{
  "n_layer": 12,
  "head_dim": 128,
  "activation": "gelu",
  "norm_place": "pre",
  "rope_base": 10000.0,
  "attn_scale": 0.0884,
  "parallel_block": true,
  "init": "normal",
  "init_std_qkv": 0.0366,
  "optimizer": "adamw",
  "lr_head": 0.0152,
  "grad_clip": 1.0,
  "decay_shape": "pow",
  "final_lr_fraction": 0.1,
  "steps": 7880
}
MLP neurons of a small language model. Each row is named by its layer, matrix (up: input weights) and neuron, and shows model dimensions 0-255. Each number is 500 + 40 x the weight over its row's rms, rounded and kept within 0 to 999. Numbers have three digits each.
After each neuron's rows, "fires after" lists the tokens most often just before its 100 highest values on Wikipedia text that the model never trained on. A number after a token or word is its count.

L8.up893:489522526493489523539487496542488543500493499470489496516536488457568465576499464550507445477491591437474508546472516501436576532466526470400489479443490467550476543420544554533507552452507502468477527421447494479604499529456473474492509491480485500497534622536474439493482547465533540484502429491549560540472437503436508432500485474517470550511541471455475448533427498532527465486557451524467482501493541476541542512457487521504445585473495478490465502500562522552535538512491492515480493616540447508503463537531483444524518500401507554488519470504434479535464580460432507446516587509488452463473533534471432489508425524525548498465516562525548513524375481478539461539530448495531552535474486450492476475510613486563525534471471528491546517514497518479448544513489457
fires after: " T" 18, " W" 10, " H" 10, "y" 7, " t" 6, " h" 5

L9.up765:426548550524491567512512483562524437505495527456559429537500502554513453488509441490511517513503521474506482500438446520428548437479592551547519511479524537472520526465518538426430535506493536499444565486515472496502458569452514520566477475564473501467535483534565386535422522458508499436501482496553546511519515464504513499540503460484439501513521539599487425492485495561500450502513547453481525470506552446555508489473514517457516522529523521423548463459544538536466471542503532599383552579540449496489455551499548478468524450499496504521488467490483477498481547545529469518602526473562459478450535482546431482518505520501528570479469512538591493452496482496500496453400511473539471512460470421463499514482526513498523504547448538528414553465457519558444482480537490
fires after: " h" 17, " p" 13, " t" 9, " sub" 6, " b" 5, " in" 5

L8.up141:529505485496447484554568500520479537511498570503480510488493473476384496491462538508587462537557551518493582566513472443419525531485484502480536487456498421535513496504446553480504513494563453527493509460483561478567521487492528508484490481577461550550539398501458403521512518471432552504465441541525479521532473487454471520454527540487398474527523556422512491457516525484522529545549467494491447501478542516531520534460437532471501559513556475477504513556508534547439536503452492528448462558437479447502527604454552450411537487486496462471493423454445498506477573497434515500469488410585510475469551459482517498518548465527460487483465504520487515481501506531526531526545538465491529513491498536524565469501577466423512552574454482485404589475472505503489520545487467
fires after: "-" 18, " (" 17, " L" 16, " " 7, "L" 4

L7.up59:453508507496547476487542475463527519523502433511457545454459503442527516466512464536583462581507504511488527534482427428483516428516577426487518472472513437518476430396467537486504444514490512529487513456513516429474491480553510441578499463424480528454467492440522541497455508484474490436483513501502488440507515533435518502640498546471472490518461489558555516468514543564482490462492524553479468536528483523575543518502419456372496478512518494503538525468537490488526471513535511564521505536570480529477491570475508507472496388528545483485476520501517484465540533521492490481543509452496539513496397498528540549515536558490468547467545491481560555462526531532443581506505522493542523586543503463494495445473436478402555524463475438559468534511470517550502487498592453
fires after: " the" 23, " a" 19, ":" 7, " ext" 4, "202" 4

L8.up545:492489526468461489545536478544485459426547471501586506445474481498430513534478530483527502480531529487494454512526498505459473422442513540595525401460534494559466467495572512553489530544533539478442479468535490440472509522411517531508511466535504494501478582589504445534526531450548495482482491509519480530458507472482475429473461537444543441515472466542497460526477496438524501520662483500501484468552477435465555546467466475427505588495500491469520511426526482450468511489501511509521539563544456450562534478591515519564520534444541525499457476500471460502503492482486534508540544507479504439505473558378544489481574458592520504457519552536529486531466433511520533537487506451452561570509498497562500538508490463532474469485396492417439493505500472528500467496483469
fires after: " H" 25, " h" 22, " W" 11, "w" 8, "T" 7, "H" 4

L8.up123:544518611478416564553521539542502588445487506530509471471484494537468526514496460503538529539515559445471568512535510470500506537508495516463471473473490512538511458550539558459412495513499460448531444450515517520543465459479547611504525526545531448457480452513426457457479529430491534551443444481506514489504474448544491481482423539488514560489461603477536450506518559455537472497489526470432476488471476416524587467477512528429584574544524467425510514494471481529461461493477556559406507527435528497528575463502488460495495533552499516474481499476478495575450535480506498544517453548476547466545545513544537495491508494463530507485460453440531531371486498490475518484561532457500478504458456442487509504426516553494456518561511500538518555501547548473514500440474564
fires after: " K" 29, "K" 6, " Z" 6, "em" 5, " " 5, " L" 4

L8.up786:495504466530508532469473467435499551597464549477468502449476572459544440450509434489530530511508496448445584482514482468591503505501513502481555542479497496505499539538561530454469532468464440566426503472482476469520566541507533488498510571490555529480553523419515525483426544497498448457540469522514523512502467563538485460554471502566463542541461440518429457444497558577507463538526559462472568491469446507512499560507495476461479532461486560463518456501425504532484470526541563523497463521466513450492474459524462585429500418531589434430521487533529466443449579473511452487527478468510509568490522472423482516508454460555549473522465482531517513518496542527510568493508543382544525533493558547465599457567519498479504508490480437466459464497536473469504491452493516
fires after: " d" 26, " contin" 7, " was" 7, " V" 6, " D" 5, "(" 4

L8.up279:516480573521561470474541512504517463521537509540485467545464419458516394518511509487484499506556515477441494514482480550486531481539519574518457441498519558501458499514554492519501476571541459488480519497467460526476463481468492523494515482490493528442441469449453382508482532442426514561547560534580460483583429528474513536483545552506521456461478556532537431615473470508470414470549471564457488503541475387476510538463502558452554463488460492545528543452479484506502512508493458552432503457497464489517507586462553582498555492487478468492511446529548514482545526491507566451522595436448484474520516507551563527464495469541537437461479470422515460508510532520494470423457433524477562475525542462505516491500534487475497485575482471518497506494499502511579521478576428
fires after: " S" 39, " Sh" 10, " H" 8, " s" 7, "a" 5, " Be" 4

L7.up1010:512487508513503528443568523449482551407454488549477486469540485483487487523549470567562506521448509531442459479498465507464468535524447490520514440526495482487467498476612506483463474541530508504492584455454388554405421533466517554464523530474520566543503564548505488514413517487473462538491454522480448474462511462449497508437485516508502559524521493481473531496479499418530540500548604527515426423596508515531430534505454419537529605502472514472496484421459497559492468559443506513513504514450499453456475553596536532535477516501527571462496515433426509539477553576485428509509470486494493505551505575581503470436437519542540503491477480490520442527480526489499510530505481520539567537534466499525524505471501467468484488572521480515469464576498468462494495473529484
fires after: " g" 23, " G" 22, " P" 7, "B" 7, " L" 6, "G" 4

L8.up515:489526495509556505467524550507465544532433522378514466423480497447454502506527453540547385509527534436557512537445499418483463509488575487514539530413421483553544482549475518503464539479504501487488454464485485507502502550519496490436520502527534505550516551444456531486434452523492577500509478475567523463485492503500553530492535532453486489499569497570546487528532491469468472520553536543468436516504531486558463520517483530520638470434499456476536503470490542494447489544437497563476499508585505544483499553493586490426452542457537510507490489466540469452510505541504533537476514504485506507399564551453492523553542387528506527552522546526521520475479467565485518508507500528572461512512499474482539432443517485516503424485426449540447536493500516500468515501616458
fires after: " p" 28, " con" 15, " b" 8, " pro" 7, " re" 7, " f" 5

L7.up188:455455488533561557457501591463470470527476496447577446474467512479493537484455456552542456491483525481515512538502539482480474515500548564498542494474532496517460508479488516544520482558508467394487505481466539505554429479540520438569474475552529412495569557476513451552511558531529509484532493516479465402499511479464539495527506473482467481529516502489466506493509517524476473477530515484512450520475587496484508540512497482522519489576503561496486424547549489558420516444497490545521483550583474510407419563495487486476514554443528501547424457550490464538531496551575486461575527594513532484420440553460475529507494460470491408525574490517533593494416530473552494514506526422475485519426546433492485511503517401493513462582489489488504530447564524514509503515562532
fires after: " be" 24, "st" 11, " f" 10, "e" 7, " re" 6

L7.up487:542490532463452509520533478487516592467502453534497487490524505466451492466450538534512517562457487430492492478564501500518472551500493488454500431520561516513465509528568505437542463478543517457509535426479452521487448502443459533579521451527490492525492511482453465494471524426514470534461496510459443437495516496519497479489417499561477589454515515505493440477499489461546490575550516533466504545519479545482520546415517461481503507563538501499522470456459487560483458587469546527505438523443482461535559501534542562550465436455595532494541480505536524489470514568480488526510519481440504467549541588537509469432473523530568416531526446440561392530500412523431474529487433533458551563502527483590551538509534458487451476512479440399452434517465513517526495517538510
fires after: " K" 13, " G" 13, " C" 13, "C" 10, " Y" 7, "G" 6

L9.up1021:468549517438539489527567486499536566531503523532560487416418440499471518471459480505543534457517526509407526522541462484511489455517529480524522495484564588506448511505556517563474504506415485503494501537462468462504501514462495522523489560482501586483468512408512506603511532488526386498508482528445524445500430510409559590591526479463525408533535506473522471523531543476491439526530513496494513528501500520523513499501409535430483461536525586509552517513485457490530508536505471523452484546533471495498472526435506532472462481518497468538407483553488430466441582524557508549467529542457487497525511462468482530552520426514538377509483488442514466496524560539521475495511521500545483529479501498477463459515493518481441443551501509581437578496503479488494548499604503
fires after: " a" 33, " an" 11, " the" 7, ":" 6, " A" 5, " as" 4

L9.up26:538428486466468537428543475458488550519477505490552483493488538499485404477477459494472515512517530431545521529538503515522463520514517612461546528530500534500525565485567554423486445504483464472446525425491517522537419493510532513552524538518587479515526509438446499524422480491507482448537509483507434472498485551482477484466467549596472570596570502490457505467520505502522492451515562525514397478494569472546472520485449522487498500501504489531547434467567471519513495508514527478472413510453546496466483524455496467507487556517559592459515485486462522418505465483549457464496463540434513478432515542463569464514493494520524440544531446474454428551489508447469460525567496500512604491455524509559514494460522547517487507512509516400502488478580482420496528589559457
fires after: " G" 21, "G" 15, " g" 8, "-" 7, "g" 6, " f" 6

L8.up932:543425524490471499507501538525543464536500580410493468456508460456508449548480424494534462473540556436478450493552514526522492524473516493475522548426485465540514586544590533415563496511511488521562535517494461478571454500529523488549552465504502519453505570474413565471479512476458531474508527470550499448457520535525515520501490547555504531528541466457502474490475469522488479495479570455454532518426548508533497535467529526516482467459524458493472507505504459500395491479528530458508522475496418480416443561458555493483519511509431463541454485482505430437516510554469476538535516485476536541522517506464499575507496398424452480594528491463538423426475525493506522571539497535498582512425534518512501458480574467526525451455446545506444500453621532478511529482539497
fires after: " re" 22, " ref" 9, " opp" 7, " f" 6, "fer" 6, " Re" 5

L8.up718:549508523486531586488558506435544574557465523541519415450460556432449468519485528480478422491525468397556518537538543477456526473532509492519495525465556477573490529503588507482468494457494475517535477444454528527540431537485496541524533547436489499531472519530474460520435470407492499512489485601554486537500461463439458484522519438538527537532456529516514461534423539394490463551564526507499494474537480514494451568500499549441516540485496486477485463531510440588491528454466550584542530569508510536523457575527511481551531477472487515551476402490542522543520526499444527502494538485503460461477524455529409481457446473494538527480499425476558505489525479514482475494524458493525550527523493496458568497381517489515523473548495465488571487456473565465575480488537489
fires after: " H" 17, " W" 9, " Y" 9, " B" 9, " E" 9, " 2" 5

L8.up695:522559518482534540530514566484505425508522579558567461489525497481459521492484492594523475469543555496472492521453472450446502500517541501562488495529532458462458456527548578523430499478545526425538512412499455475516505524511507491522486457568531482477479484502471393461486479412487487489501441546507547507485481603536535484554537529494506526440494476454546480522490505514485494518625547570489522501544478534495451464509496504410587495531536474475488496493497493549532518492513524582470533505529451488554463547486516521538466481467536498554574427562510472541498524522515452447501516559530487432475560514446424472548486468569556465504468450435498450498446472484513494478433509529588512555505500467517471426465593471510547443528427493491411506410536477509482470499519469
fires after: " h" 19, " w" 13, " s" 11, " H" 8, " (" 5

L8.up289:536519579557484504504600481521537557488507556419460449474518528441447490471453498547443493537506498452450485467507513516489591531486542519499497394412501534465498461463581535479494461572470492489467521404499483538570491522473602567521509532499511540453490480440482441512408530452547493590434429506559418521513444535486515498540473485505403546529479519484543447535514494502496496590463504486525514440550479522526481523527449489429437507521499466512532510514423475586490499566506499490452437573449483472458451455570550497475482459487538538521510512526481451552450530549509483501525509497495513574500513430504474495513504463511488497530447472488559493500463420546423564537512530475509575517532544522465520506508476520482518494588445527539485488452536490496512497490509491
fires after: " K" 24, "-" 13, "(" 7, " D" 7, " $" 6

L8.up925:527518527461414495453528555432550510506485514556453518430353527511521460447434494513504509503470472514462471396466490498498532557473451468489508445525537516505490495402429550441507497494485518476495496518476458520548488536543525526525493482470515561465468582475409498478467552512537407582508496496477430456476516518526566488553499530546534537468500542492528490526506535578528465512451567522469565539513562555516514577529542497467516531518504432546516537553435490503510466547494463457487531468556483493457409504526500535461497482496545557504507559521514495537484580560552483473529495523583481514526468505454447548527487522519569418524510445508529485439498476495478477510545444465540576555485549496450499471549451455505485527461459466454472490573429513529574480482449530
fires after: " D" 31, "D" 11, "T" 8, "3" 7, " d" 6, " I" 5

L7.up90:471455490498454538406492540495468505502514503521511554471482491510475405494424527522529480536569526460474486518532415498418574517511540487457530499508437494577471563491592442522456516578513509434505511454496444532528447498511498526497521519569503463542481573450475506517551541499508549474553520468465517487516500522448516549506490545489467483475492485554462534557510502545514380462533503462436496432549549540503510524466493484511500579585472533497545478568493497459436528501489571456444484461449524443492457598442520512521474468487536524552450437480538461474517479497499474502474541559470506507436457568427455511529528495507516522450500491507528506510489488454522503530476506517569515509467448500527464440463561463522484479538446474466563605455467583537425536424516406
fires after: " be" 24, " the" 20, "e" 7, " Be" 4, "s" 4

L8.up712:520533536470528550470657490500490518530536519510520525531533542530515483456486471522478453505483527474437475496560506478479478549548531445513581495415466525549422426538500541477504477534475469506550537466477456531556459531416508491455524546460521415475462477460483380438513536474418439481480514481535440497411491449514527486468523533484494444454535500538481500520474479455480502526538483554405457555481442481450541517423462482446485568536566468449511500488496502500507489513538535548487528493530487448462526522528488519548546485467499489509539457593485540504501538540419530529523617531445459537479586508502487489492556435463570510493520496480560534457436499464571516492458404496502526484499499492567487483448572488532564465507529511436556512483503511535500502510509494
fires after: " H" 28, " S" 14, "U" 7, " un" 6, "H" 4, " " 4

L8.up66:502546495455500444446463542389531517558487486470428509480460478462470491426514592493499491483498487441453576495535513490467519401561537507436500477441543464501489480556476524486462563488461528473513510536445512445442520545533501519499497498475479455472567509450568537526450472509506507499464510537483516508569486475416479594474588530506444470554446523543486487535499535481520461573472574496483485516501489522511546496485511538415477459490522489477564549523595493444518508533456547546552523554561487468490497529592483594431471408547508440503528514549410493448473561494521484502553528534506468488508460499541521510512537459555573457504549473453523590440463485492506502457547438516506486534528463520468497495497511521466444502508460493546575554475543556457510525457499428
fires after: " a" 36, " the" 9, " A" 7, " an" 7, " im" 4